Weights of a small transformer language model.
Size: 14 layers, 14 heads of 32, vocabulary 6005.
Architecture: RMSNorm before and after each block, rotary positions, biases, capped logits.
Training: a variant of Adam for these matrices, 6205 steps.
MLP neurons of a small language model. Each row is named by its layer, matrix (down: output weights) and neuron, and shows model dimensions 181-276. Each number is 128 + 24 x the weight over its row's rms, rounded and kept within 0 to 255. Numbers have three digits each. A neuron's up and down rows have the sign that makes its largest values positive.
A block is one neuron, or neurons of one layer that tend to fire together. After each block is what it responds to, as a language model described it from the Wikipedia text at the highest values.

L9.down163:114154119148121110073184149138109102090137151157145114153072151114167118119126086128069142146135140155128013119138115109134122120079092160153097124088153115130149119114093070119169115132116094099110152154085133113125067164164128115164115152137123122132142115142160096148122155116136128154
L9.down171:135129106112096108142125120118172149087154096144065149103159150105120135105117147129151101114093134150143163118116112162094131099167156109135148155142106152131094150174120101181130142127154122113151102140139128160136148110124108136107147121122147115128108159105164099121120204090162121137
L9.down320:091146116109138156110133108155102133107124141121125088111103158114129143164163127153171146160126148156132182111148202138101185119075088147103156118107142133122117116166109117154162126173135128172138146124102130129114080112147120119159127128166086166110113116159108084128114171109175166116
L9.down432:064105173135146104116147119143124134093098111132133152138182100100157164117099148103124125106109121163143116147092115131133139101144180117153102131119122092102121071125141072119148109124109033134111137157105117128138147157120141104103153165119186114132154087112169112130114163106118152136
L9.down462:124103173119090101092117152125148104095115139132098138111168120089137166133150135107155183060122139152110135193078122144130151133124163097086147152153117107117080112127167101115148138079150086139139179167158108160127150137156177130118092104112150134132132109134120090121103156169112109148
L9.down488:137144128115134105126164134134159173156148133128110135126120097150136091139096096106091108152119136127096157158160178094165132131082167130148119101094182137113127118152153154109119145149100153156076141120122140094140116101132113132150182129145129141135115126136124144110149068121085110164
L9.down505:108103120121154140145163146081122076071104135066121138104140148150157140130123103131133146145102096097134172108124096116129135145123138095125138105101150135139152103091163116104141121134102136170155128132122121132119077121137123157108077126111142097166139112126104122082088125121162137160
L9.down567:131102149147138127164154145128159115132125150114121131148128131129111113122153114122153184101122085110125029154131132125117127117162129132097137109151164152106133125117129082112159093124110099127141168118176116126075106128125133114126123091124130129164176078147124096122112130120135113102
L9.down821:150116123132138152147101146161137135117120134173114135118135138179116172100109143128161106187147126138131119134085158136130160137089123117097170107146133077124150142099149095136127117097142134112147143161149133143110148128134163135113116090125136115117132132134117116125136129120104090090
L9.down911:102109152143146107097155112156159125117138095139155147139144144103133156127097130121141161116161134135114160137083138149151159114150141119113104136118069172131136153132116104152146134121135115119144158164141151168099121128139118084110103129178104133140146115100136139104105126117150152117
L9.down939:104106140100132111082086165166151119130150130104128136096132136133128165108103099165135160103113111193152124183135125146131160095157141104142120160124108123156088155111142102102135097121128102145115117192143092128124093105102134151131073089152130136128141115127105111149105144143134115142
L9.down941:098180152129094119087129155093164071100139128113110113082136130131137135138124108119144132130117122168061142135070136139101114112112168121109142102131112115160106126155131136133127161153126152165142127128151149122092085133138110110148136102165089130102101138094094153120119156163154117127
L9.down1068:132105109132135135148128155136122123114134141121162127126130132118100090161146058127129097120108108160164060066145142109098088100081128164114112097113133157117084104122131101109115124078149130159148102122123143128121152105102089174094165092095093129136098121159122142129115128115133132123
L9.down1075:094128159165124125124147150107152130156116110113078171085134163113079113139133088181095106090108098138103104142104158124113132136162136142149103158172124115171137103127137133120149175070126118161159148163154141173098186114129097125074111140133166130122122117125142104131169161118083152160
L9.down1122:130115112127098153157120166167148144147126153088139105147132112124092126145094120110156126116129124139140090133113120133097145112108123093109100148104140127123102152159127147100125107132099168119114154113147145164152147151123126151123102119078126052131131137121146125076112128129121121154
L9.down1155:136126142138100164143123079115106090094126117061117171115143174159173150083139109157153131140109120123131087088166138151137140110123186128133138128123109108144143133121134130127119121122180130102103141199136138097120135145129123088108115124111112149138105115139145139124163148095095134162
Prenominal modifier completion. Fires on the final token of an adjective or participle placed before a noun after an article, e.g. 17th-century, vintage-inspired, separate, largest, Japanese.

L4.down132:138132123110121102128150143159149175120101165129086159118132109139135116141136164109114129126169135083123175140132127097155149139112124144127103088106132186138146134089153104137139102094120129130097114145119136122170177113154133176130135150124143103140148120114167129126122097118181120154
Sentence-final periods. Periods ending long declarative sentences in expository prose, such as "...appealed to any body." or "...the book stacks.", occasionally closing quotes or colons.

L4.down802:125131130111178169133131175150159175119127143104116082121143141129143091137118172143130169121109137102161146113123095123069115118132119141099139131104191145107133138160142131139149171112079116175110130134137120135139155155135188121133096133120112119128122122138118108088113119136124109172
Cardinal numbers and quantifiers. Number words and digits giving a count before a noun, as in team of three, at least four, several occasions, 12 team.

L4.down69:085097178108148127112148140150137079139133129084109110134155119170137131107112112127146092131174152169169164170103148129114102117154159110157100104140111149109140114157085135120155137106122136126122146099131133159105133157124113108131165154144116084139133136142109116152137109131152142078
Capital R/D word starts. Capital R or D as the first piece of a split word, often in names, acronyms or table cells, such as Rugby, Ralph, RIBA, Dave, Destroyer.

L10.down176:121130106136153118139148116121133123062105134120116142104134138108102111144110155152138113139073154149142241141179103114131154117118123129138149138147098122138158126156125111128164104151114068151131117214100115142063097147119057160129141139125171131129140119094133087158104182129149099149
L10.down321:104100131091132100182106103086131109101116139099136089155143139120138139152126109181142126179162127141123136144086136148114147117099098139068158130137112203122113151133124116150115120114127120110081164078117132113140128181113111121122109140121134161184144113123191160116118104138105138139
L10.down367:125096114128150123145141126127128107161124142138125116095109138150118175091150125152109102128156119153101134123134091096115084160126083109112102113145120148146103138100126123152109144140133093131129141166180170109121129143133076149085138077195164117121166132120132167119188115115153131140
L10.down647:076125119132096156124102112096131111115129150153106118132156125128121160100132175148124143151132140121097229124111099151134158039139093123091130133135126087127145123139116110115127110168139032141173142126137133115141133109136120134132139120161127116132142124120125183119084121126131136128
Sentence-ending periods. Periods closing a sentence, strongest at the end of a biography's opening line ("was an American cowboy and outlaw."), also paragraph-final line breaks.

L9.down26:097105126139109122133116139162126168157068137145157119116103121158167125097110157128116100169114162119153118140144099109109159150160097111121095093121161127094123137148104178138111094172114121164116123137127113114183139139152100140132106115119131132096131100166164168051144136150126125125
L9.down75:129124125119149112139170171095153162100120156119155073133095136149058071145139123137093116137143139135120078100149080105145131101147112111139147134100150104153125144123159115110107144132148111133116145128109131139131129135129144109113119159110124124101184155108174131164158139098077106123
L9.down172:133139110117155150135143164122133123127106111082144086148161149134137115148141147100123201122130139133110158105119123098123101153104111134126130129151139149134099118127108161096139124082132107140131141162119106110101160095150130157140108137146115154164138144137142115158106082149137133140
L9.down289:102107149148115163155122098144103117163145131160075121122116128136046119144124133141146148125122115104114115128162126120145103129159091134191133143142126177151107134100131110077121148064114131133063119109156109106109160126157153168132130140152156123123163128147126158129127147126145139097
L9.down387:082181156153135150117191168134124115143120096132144134141148119109136157138100109143111135158149110129124178142150120102165119146114147122092143084177131086143148145131125114118132108157125114130114169149101143139125110084096098120120155123132156103112147134151104124145114131126127145114
L9.down399:121120076097143168129129102153144137119118114101119141169118116140141095137153092151136138130104070132091135090187122136164073146116165169143156158145138146114088154142105176135135108132163178135162136145142113103138134138140096136133150115152151115098093121113139142139084084082129131163
L9.down540:091156132127139170169091099120142159119127160124126150123126144167155113134139145112108141121134137151142184128119123166129133139132147096135143114117073110143079108139152116113143116160159135131131131159128128124094169067120122104129145118105103147166146151127137175125116109127098136109
L9.down559:116122131114106132116156101154123119144128134138111126158129121164166104137137131103127125122129124117153141108166143125132124149126130147127153100116141120080140149114109148120120114126110114144150104142131122084120138131144114089172100154158147135168153139151129130122113135144124176135
L9.down675:114113125123123103158130113132100154145131129198128108135163098121146102155134133135132102115128137116085204142122199130069096142118187139163117120160120176112179172107129112159141154113153077088130119104109172120109134136164124155109148152128139133139111123107145134120090065101143168164
L9.down769:180151121144123105125097096143108094150098145128133102126117142162133110152136120159136065122130128124123161104141146136144087160182122159107155137117117097116151093150128158106117151140178174130145164129150129121106126174130113148075138165103122139148083168167132157157069133126198113129
L9.down905:164160151174139106135135111120157095102117138095174142150115149149126167126167145167125178071141149155159156161133123149114142133124165134131124166098134125118128161093119102150148101141165144129136166129112142152102093141197126132113095119144120137122117137138121102115138091106149157141
L9.down946:156152139183149148145152079119131101129117098146140129127094153112129173173146154169117169109132144189115138135101129104133129134122139169162149143147102130168116158100135142122133103104149116158095130107121089139101152125139112173101106119154133124140178155147137130112155090109116141139
L9.down968:121138132166146153129169117115114110087120110092130154151144106094108133129148125113156132153172140104108161072104125135091129175143146136114148138078167153127107126134108141153107187140120153121147115110116105167094101137095127107141117092123152138127147151138139182127119091129100159147
L9.down1009:105122150140134140131141141146142132127075165137085091144146124135083133130152180134095159123127106121151205116132103105137117084124140143094109097135147081119115152112118157155132154099072112172094125141142128118105125133149155107101100130106173168131125146120123096167088134144141153134
L9.down1033:072117146138141155141119140145120118136147120126152105125151131136101122164113113173170174123097114137131060105118150147170081132130141123148117169062139100102106134115113156101138130117164081140114134123148177135122131155097102137103142141135136081107138104108114146202164083122123150140
L9.down1046:120159149155112158099186116107115127151113126097126123144147115115112120134155071157143127123140099137113126141144101151117129137154101144147150150139139121126103121129144137138120090132118096144126119108134160116153100121136145086144127148148117116111092136105122122126116154145089168065
Leading number tokens. The first digit chunk of a numeric value, often in table cells or sports stats, before –, . or %: 2–1, 2.49, 29%.

L10.down134:091155137104107151106134093124146152097091063129093136120102115148115138155137142118101111089153142106164109110106142129115107139133123139153097110115137148137100204162099166118125129145148141134122112146140124138092094096130118118089089129147118120142164128168121153171161106144118160164
L10.down425:151154137122140111148134116156150155135145129146157136142114106092142166124114117118096096109112128104101133129122121109104149175127129119152089141125142122128099112170133138146144097136116149118126083089102123121141124114133154157140089110128096078089106075139040149139164132164157124141
L10.down684:097130097071119132127130127139140118147173108118139171119087127175159132169126121118079110137136107119140134129150188133105133152145107112123088132088139125099107145135091138156169126161119126137120123151099116124102139145112135131129116135108184159175097138117114113184093144148110142108
L10.down1164:139140097167161127129150116133137132125148160079137154128144083114137139102121082103090121116149112127119208090163136108085107116114128134106113132121130169147128185107140110176151130067137185125122120099141115125107132124158104126100136170116121096107138139114127119132109079172156121124
Capital R word-starts. Word-initial pieces, mostly a capital R, opening a word inside a proper name or title, as in Walnut Ridge, Ohio Railroad, Rural District.

L10.down191:150175120101124148146123126089095088137135130132141098142141122162144129108094122116131169147127129095105181137160150141102121120143133163140155134128167156138118100133119121144125122132147121128120125161130136144128134127130118128132118165141157127106142144155143111091151108140134126090
L10.down460:150147124125120104089143128166136078135124153109153125136092150143143159104143139130129148150110120132140086175134132119128120115134146165125065128121113103126182129134113112117167117148123062155118124162122175104182108103119150136158117140122144122153085091117120141139098132093093151117
L10.down552:110165093155111166150169080082162133128119093136164130116089108102155115137140129166137137148117087119132163126111096153148146123155117116117086116149115157127119113115082119150127134090135108106186151092154137116142137085126122134168112146151183128134104138100137132131129154119124137135
L10.down676:160151119094152152121121113116124134142138105130105135131075115101093118125158109129139134140139116133080169073158135103142109110143112122164103146166116144148108121130139111150087158135121153133126122079096111104101120097139105137120125119099165142158136117078135143132141142149105113150
Job titles and roles. Final tokens of role or office nouns naming someone's position, often before "of", such as editor, governor, secretary, president, bishop, head coach.

L9.down120:095139145119099107100145099116124094092094119164151116130121137107134174091107123165132139109114172127115129124098092156108123159078098102133156126105140161132123154138121116136131137123131091122130183153148100153140127114109143146102113097088111129119101126119111102095049115144094073091
L9.down148:147076089152133099141121125142146103130125120153125143124085131165117157132171127148150129132132148106118189132089104157123105096170144113123126109110148159158124131158119116152119109095075138102175134117144098141122106143114125163084090176168135153141094140113076120115094146085123138089
L9.down186:128119083135115109084129159128123120123120147158098156129129153126089105177131097109109126131111135082124084110169122123112106120132139087121142093139128119121117124120169093161156144092150145109142101123166093106208112169086109116100126112105127123122165141125138140105139137099127155145
L9.down228:164090168144116075123143124153152153163127127132107105113112134130105196168126122107167127164103123099100147161112099119177166145114085109119124121102177175077122116111119130167122119132123114178162131102139171144111090125109130131122096141138102082135124118134117143113107098092133102118
L9.down285:135129148134129122150134155084163100138157153160130108134125128114132127128113094129127088087152121101114112131123082172147137151155133078158141079077145098137101150151121186104093117073067149119150085114125125159141151176148133124119115132140130104121108091114092133070111138107130145136
L9.down366:126143131130115132165108110145185138123129165163128078166120077108114115146080134088096099085114170124125075117116124145084104122126117126168147144130166141098127151124120111110107142142174132156154158113142141170153103159147128111095123156109151131124108133125114141171148119132115148177
L9.down484:114133108179143129128129144161136125109135183108085072134130121151095153115108123161155073121175147157117137134140153140172117096118130123123171138123147137124164140092153099136128082092125129123098113102107153136170143121148109175128148088157112159083173155113165140153131134144145116113
L9.down545:127125118144164090120134117150176091134133105155154119108134152106164124127089131144168141115138126138144091128125101110121092094137171096105133111124148099122145173121117110167118120188164078105137145092124135147140119149116149150139158116141150135126142104132088148120111157118150144122
L9.down558:108152103080107119147155138124139123135137153158147160109121108148125139167108140146155128121114204165130162106138119118136151113146148124123085105097135142084133107194130143131102160148093144147131155141085142120141161124102105084107102141137141115149103131101123135124128130154071143120
L9.down617:125131150104119113135158092134100129120153136109098132102145157102138146177131190144096087174117088163142068106193144153089156125140136157100134104105142089146136153128065115140106093121154147130148092108176122122153083141086132105114112137131144148119142157144120132104116185110120097102
L9.down686:149124147159132119144152137110128100125125111142128142113128116129121096172138074102101119124127096113117053127099136159071150122151138112146092133128141157096124144157109143157151102069147139128119097110122076102134108160136135138115107152125125110111115106092137107129143164156117117099
L9.down819:129111061098166137174147156163123102112120147133142086134143126107132140125109155108120108108148117118125158122187127100137100138143151123139121127175153135117150137100100151068145156158152088190145133126117099122092101117112133108085164108148126129150127168101107121155135078097122096122
L9.down854:114106121127096142103122135127156144125157162139123104141160126136158122129121102099122125079092114162109139144125176175171135131098128135117106138141123154122075163175125093143155115136176108141101154132135121130160113126095168083141092142120097107143120161152138142148105161101127133126
L9.down857:150164108172134115094168149117125164108150142105143103153172153159103155131104130135178145102161124136141136133154133094140107197157082149156128142131119134133128146108135127178109115156119132160125151088114128124127117138165112130113107052113107134139149102101122128121110115158163172141
L9.down896:132155142127123139142073149106139132162136149166120101116119135148114070151154147141103143127127089081086088106182103128097122100122124110131144148144114154147133167105137134183120137156138099149125090122100091130159132095106112143139130148089193134179122100132168100092151112129142122158
L9.down1092:090147095093144145187152156100113128087151104126119132087108162097163129083124099190135135154145116117146207085087148142102170131059110162104139115157151167170105123155112107107085111075133158152135134124131160107090124103156107147170136130123132155131133110133107153140103127087132125143
Person role nouns. Nouns or suffixes ending a word that names a person's role, job or affiliation, often before a name or in list entries, e.g. singer, politician, animator, son.

L9.down47:106122171107144113120159135128082114112109170127099132152110125123104109153117153155124127138113090137104140172104135125111116133084162115123116122134156138093119089132113112098146114118116079144115096120143134112127109134122112157120112099112162170101144130143097169131123084124131072124
L9.down187:078130128114140142125112131110106138163079142112071114138134106150135112097146113146107113119108173121127123104163144136113170140124119152127106103112086109086126109119149164170095119179109093108129157121145177139151148151131124079118105120098164137130104113099126106152132103126124097135
L9.down433:097106131145127124123117118147165125104139114125069115107116146111131111098140179159115145128132162113114255123107092147124137082132116081091101126128109116133123114147107131128141097140150011125141131117129165127156131103160138072156104082078116119155150106132116130159148156154124113154
L9.down535:149083119092116121142105111139109123141163117106159106103094111129118118125127108136092135080116099143119082106113107104127131149124155106118144104115148168110129110131079149135109101117116074134131152147114130123127132105136144124154090135146084082148115135141141133096139186139155166132
L9.down553:087134152103140149157161147072096123132148132110110136122096116143137141110084122094092100101149108099127154121118127143077126126098117118166116074122084131107123110144115131140110120147136098152166134126117105107138111087105138097091133091111085109110131131119104139079123134126135112121
L9.down562:119106118121128132122133092148107129119111145119138120126097152109120148117124122084083124117119166124126144122091133151104132136076146133148098118115141128177086111149163149128116120116174075108097121122104160150108146154139169130097156119126117136101118141135124109142129093094096162125
L9.down653:099083112116124140107123097162136103115157137094126140099148108113134103126162138163084089125136115166137126128102100157184159152109151148091112116141103149136139164112110103084152075111086127091116127106135153135146132078137077146151139147083139126149136076081130150118116127140138091136
L9.down664:101114153167126153143116141112138152114125118135142157095160125104125133148151136123131109119106124181101122126183127132101133134152132107117135130097138142075154104123127156125164105133139114119131135188143142169147105106147154125135094169139128118095111084152148152125149125100119097115
L9.down673:133108134140129154145133118125096113120159146121163154131148135076122121111157129115073166130134125150112171122155104137107152134074112102091129150117126109124121123116129133090142120125098000143128138121082147100144126115158155125159128114130171124096134139109125110133130133159143168134
L9.down707:128095175128127147118111135140140122129135136109094145156142154126117128097095133171146112094086133096137138121118144123126141156103149137111158133117151128151131105127157126177170137134109101129120150113118133163151176107125124126109108118142163163159129157100077100135106113108132132159
L9.down727:145147102173098109150151140139108189116160113099090118170147113129116163111159127147130198150122149160104157137099164138122137110099179151109133155090094111151098140126127158085092141100124097148145121121113140104153143160128142086139142191140131105124116098159120124108130122110126126144
L9.down802:104119120112132132125101118147097097142081127092116116091126153167132125142132167127129137123110124095141130141130117192102123159119167166139103165136094090108130139101135122156127101146135026088101133106139083148121150115171122132104141086079149133166130118130175088147139114110120133123
L9.down875:150135138133119132130099109118128078082150137131075122140103119133114157111089160144121107134132135163130228115132062168108147108125104106110132132142102110113155105120110097119148090118125000145135128117147128113116133132149130140103136152154136189143120114107145163132130126123113156155
L9.down1015:137138135127138139115137122085112147100099106088167132095154154109149151139125083142102162128123127127125161153164155151138136150099149148079128144096130151133123102119107115119137121156126150162151149116068073173078124114108106106143142153101118110088155165135104107112175111080104133173
L9.down1038:108118162138146139107137143144126141166114135127150104121107162100093129129125137112119132124133174093120200128117095185160123128140121098118102161141069111136103118103140075108121114129153145147171122128130132158107106132136131121141139120111150106139133106127153135145112148106119102198
L9.down1151:142128139085116150159119097111116123137175123126090118115148138114080147104123139163144100156134155122120131154124109193099153121102148116100143156132141140128116160115104101141111088098093024136157125119121113086157172086135138156096081102125106158177120108098121153082131126135153165142
Clause and cell boundaries. Sentence-final periods and table-cell pipes that close a complete statement or row entry, e.g. "…draft.", "…competition.", "| 39–37 |".

L9.down45:127108129128144147140106068095124165129124121141178084125133095150127145116168130125152163078137102134097177165142147139141157162138144116103116152156129139135134125123114101122123139164152137172119177111102147087146147149108098143130159155184113122169137114129145171121160112125118116132
L9.down164:160139157156100157136113136106135130128119145121139127101162159115138113163149166169110158137117111163105131147126131132161172099128114191083114105109156168162133082148127116127130099143110126110152156128127136162168173159127148136126144163129127118148124127095121117122137140082121104065
L9.down205:120133119155179059174088113128125126128156143074136113110108128123104128106114139093147107148131113143125104171125111135140055156136165128142122158122109130138114157116123137105148162171128169124133098131112079110145103147074121179122137139156147174131152137084112121108108067128129155102
L9.down214:101146115126135143136138160129117132105154120113145171133146141075114131098143154090078117134111155106135214134117155068085103179143114144098091118149160139137147130133139108093105151129153124124174152139082116119155135129152155125141149075105110115093134140171119110123111108135152125131
L9.down286:112111094131139146112148127146109150126114103108074147107150125136120091171107121145090111167154145136120214133125119157147111134155157125121101175087130136107115163142093096114130128149158165141147133132165120103086160121133144084157166157113120136135115163083163113158148104122124118124
L9.down325:135129116166171140160096100161119128134088139121153105117136156145173123148133137089101146117132145125136201135126101143109142093144137111080157148136121116113123135145128135093125105160135182119152140127127119167141074139108128094116125126140118108160113155161146117110114161090151156110
L9.down402:102166186082162131124147108147116110154088176154163157092131180160137129092137162145138104123189104157128188139123100116121138100118150154126130131135106171125111109140098161155130130147144141135120127139112108146135110135145146130156112107159137139171122132116093114162116141170153149103
L9.down654:114121159066123182145176136084110134116100093154124125149083104130116145158120124080158136137119091122114117135105144104097109160156102151179102144152122113107115116121148130188129131110123118141106122098126129148074119157098115141153130181107170128160134134076078161139124146129128120162
L9.down864:140101115122128157152100083096113091131099121134145128154122118136159149154122123115141136126089117128125165105151109141079149149123102113138141115101157124151143101152078105138128135114135160107127158151124151111075120087136121153110135088122125121136188131132168149168111091083142109129
L9.down1002:192109117129138147170156112113121125154090174149168105111134089076085153092112130092118137145133143109135067124116104133114094091086168125170158151102165112085139114113119125126164132133055109127125136120142109112125121121135107108112111083098130147149107146142106124111126094093103135176
L9.down1019:155096126118140165116107154153147131139121112148094130149118114116113142094109155135158125162109080149173178157117115101111093171143122151137091120132141099117126111147149107157134116099103135152124149092095135143120109138134118142085112163167085116158163152158103104103137094138104123153
L9.down1039:108127126140131107147135099135106135150128157157078152130113095135119157152122123088128096103097155117121182116158130156109130159150140146099161145151060119155110145120100155143143134164118177102115119115099113137132111157123095125146107157116137167108088119111133130155123109118188139107
L9.down1069:101133160122096115124152057107130130095097108168133142138141125141130166127182116121148146139158127091140166209108130124100108147121144101091103128099122139075123136136131118171108103123117107155115122137127115114126118152146098152134178095154139136106177166155140156163070142103132149093
L9.down1098:137152126117109131165129102147108126133135129118154135166115127103180097100090137121088108101111107137134136102104101122122092134104083098175141109102155118146125178119097113112146142157127118148118138125121134169148096114138176130129131138103097117147111115142099100144115151123101124141
L9.down1125:106143116101126123086111112100101062163154167158141132155131172106116148176138141122171118114110148123126140133109212101146120132117157109166118119135080143114127182103140139118116142098100105102093119153122075105152120096148161121122125142117130179136122145116083128191113146120139125143
L9.down1164:117115136146122155155146139153144139104124108087131115105145142128120101129094124112174100140108122143092134107137095133152119086122167108134070102112120124103121158114146171109088058115120170151142166138129183106169067127134136139140149132136136139104144166141127142177110129078143152119
Initial capital R. A word's first letter token, mostly capital R, often starting a line or name, as in Rochdale, Robert, Raith, RBI.

L4.down301:115088156157115138108159109117099122103152126133124137131145095116165104134070131137133129115131115134147156132138100125139113116132121096136154158169131122087105121153127074130115132194163129150119124148109173120129116121133105116129157131114138086161155144120146134093161174132115127156
Role and occupation nouns. Nouns naming a person's role or job, often in credits or biographies, such as architect, director, president, minister, and -ologist; also architect within architectural or architecture.

L10.down458:124145132101150159118137145125135127111156115161148129111144135128126106146144144120145131113135155110123143093143137155151143139149162138110107150133144119108066142160123133114169083094100138135144134138129132114062105081158176134087075114121120133107126127105145140122119102137135106086
L10.down707:113139143143127113129108131114140096102132114113138141157137174123140129103167111104117076131099106168098062077100137154148139065156168103103128099087138115123104134144147112098126155129157097127143146149152079131143113131139089127093143119126148124175117107078122150141171125127104112151
L10.down823:136118131123139107089118153145139152108128108103144136062196138142110163155173136154136120135106102120098090153130129153168105162130152111092133150170160129110102151117113114079131128125147191102123143151134126125085122172139106133079134110117145146124117112125140119131182137154151104156
L10.down1045:126148120118110154106157180122104124144143125114130158102115106127173164155133172084093167096123066174138080158104159151111139096128164154099116125102103105154113113113141122108132132148130135115112130139110126130095163116113101108136115164137104129142117101141116123139186164174098116122
Attributive modifier completions. Final word pieces that finish an adjective or participle placed between an article and a noun, e.g. eng-aging smile, well-known operation, a small snake.

L4.down61:132139134158098111077113180135119091133126110148118080155154169133129079110108157096140153100127111156122163131119159084133089115100124112121086129131130127115103174149131142087156132118130107146095121142114138181113136147110154116097143130130123144134141134144131093104127138130053137090
Number-start tokens. Two- or three-digit number tokens opening a numeric value, in prose or table cells: densities, ages, dates, counts, e.g. 20, 40, 150.

L4.down459:131113149117170129162141099118157184169128175083143093107178113199110087136166109093111147153112119114112101105131125099194131107117104161080138129139134110090184128186094129154109155139184111139110116159155088106122145119150127088160114115134110153124157154133144094158156143112149175101
Name-initial L pieces. The first word piece of a proper name, often a capital L split off, as in Ludgate, Liqin and Légion, plus "the first".

L9.down21:101094082140105116101106137136079111126125101085136113160108166122157141121168153105141117124135099084150170131146138123136122108076156109135116097146151149154129151103123136130143082115128109105095136139101144145143174102125149125117129107142112150157143115147158103145121152098120125150
L9.down122:115110086111163184116144121093106122122111098125131101139124141096140101105116125114100118121140111130168098106134150125129124142141126148112145138099134146132127130138171134082115138090106108136097118200087157170132157148109148144140181061133175134087143122141097117141148113146167160149
L9.down133:147093092143126106131133132100121106090130194118170150120143123141205125112158141124137165182159114156104124137160121115122102115113140119109146103121168179150147105128157121121123115151104121142175120141090102114119123079099121103133101121174120106108159133112118155127124140137146081110
L9.down147:116143122119120106127108133144119144097128162159114111124155061163162133128156110128151079149126166117107155126146142152094101108139142165096112131191125136114110123167132124152139091096128117128109112113147135185156120126154141101112116102149100150118141138101128159107116144102183102099
L9.down180:094084097141188099147153130148089085119114139140139109148142133128159133065108146124144126157108123114142116107130183094111178085106110105115141114114137144121186080130118131092110138116119117115127149158106135124116165126122134103168114107112159104138112150129142128158140123111107101106
L9.down321:099135137176133137154156142097167157104144122151084152099143155149066144143072152163127129139105114159142119120082118079139099096134131113119134120136152148128138115132092154123130160153112121113097120146138119102132096153096106103125159090142111141145147094095107162138092137127127130146
L9.down448:058090126126171100128151109084093093138111105114117147132091157113136107113091155125157116156116123091147149116113143113090094122110132123133173142114106156173136152143162142115107119144154186152139111139143099105140155143107150135131130147128092171102119115098113133171151161098155140108
L9.down579:094047131133188138127144129093099109121092134089119146119116127134191120098117112138105107155096100118098109085096153135107112119110135144107096090153194160176131089153109161100108141150116102149152114137113131129101115163149114127166160109111128120115123141105115144114164126128125111093
L9.down613:084119092133119094113172134132150128105152141112135126140147163199171110131099150150137102128096157148123105136109099069120129096163164166170129143137125142098126119159127058099110108133130136138141166148125094161087126114108146114113144126163116114085120139103150110149157136120127149153
L9.down667:102082105137143099149097134113114105106140127113143093151060145096154118095128120110122137101111109124135065099126095107124154118108157121137126099124142080145095156162164109087108120127124094144157103106118133100134121139132142140113057117133091084144105128127106123144116152132126092118
L9.down677:081092080096163077112159132105145113098101138136147133126107144126175131103160104117147135170137149114140139115117149134105136133089131125156137130141124092130158121099153146103112161095111133160146124131116118112150101115083152150102124124113121106140132141137114145126144157144105131130
L9.down709:121078122100116192106141108101114101137098100096174136100147084120130145138119137117145170183112139123126114109159108119096139115132134108148106141109169129167108096179140131119105110165133082143166125146079153141115140096115123113135157088145142117124103163149112145117121144108087090081
L9.down888:114099092157157177118120173138107152124134091136167113103077137158138190120122151124108112186105108175136150127137097125166103168114130095122145106119116129132131130150123119153113093129144132088148153136088077110137161114143087134117143132125111153150136126159167163166093113122132140131
L9.down921:102128102117164147136160148129096126126100119115173094104122130134211092114108145127120096161113157143127134095135146094116113103131132161113127129096156175109148103123140129158133128139094124148123116156106146097143118101138094085169116129096170141125146146153154105137150148136111136123
L9.down985:121087043155153099125173105096131115144100147097150093117112129122183146097116155150149107160129152137160116104111130131164123075113133126143159126115134159175175083100124130118153111085157120137162149164136133118126157107147107102150139135097106066140144198112136116153152150090124124133
L9.down1182:063112116129111118134110096115130124135174133166131137128123142104116107118117101126150103109097108084129164139122098097118182113077082117149132139110114166112137097150126160099129151153108154128099099118119150178124106098109093146158156122117125140155111169121132113149080174073105147174
Mid-name word pieces. Early or middle sub-word pieces inside proper names, mostly surnames and taxon names split into fragments, e.g. Winken-ho-fer, Dh-ill-on, Rudy G-obert.

L10.down522:133107120175144131153156146112129128130092122162112134147137159139117080163105129129125128094172111138113255156104096161126133124114109102126135125109102138126084129133132112112135137149119159151122153129138124130092112107108138132125113119093135170117127144149140113127144124123154125111
L10.down533:100128146104132144139169137114128120141103119095108162121119134139127120095144090118155158113142133172096188079151152163140068139112158105122134147135080153096122108099159117105102157155142196151150149104131147082124165117141141148100095133145127128122090119138142139143097120108124140147
L10.down560:116120136115117132126117166112128139118132082139096069122155146096149095137130153093155122132130130141099255096135140137150122145107142153119134116090152160145114135136158156113148116137135247159161144119102083107148139096164120103107126175137134092149110133148123140096096118113129152174
L10.down769:166126099142110114116123166127157134125089122128164125124131101107116147099137131141123124118139122101107158136132121137086118132163141117092136116145114131128162121115117136078150154141119147099144106129118133138128092141142140124123138140143188154157168107147085146151126141104155129115
Numeral start in data. The first digit piece of a number in tables and statistics, usually after a pipe, semicolon or comma (| 4 |, 3.2%, 7–9); sometimes an opening quote after a or the.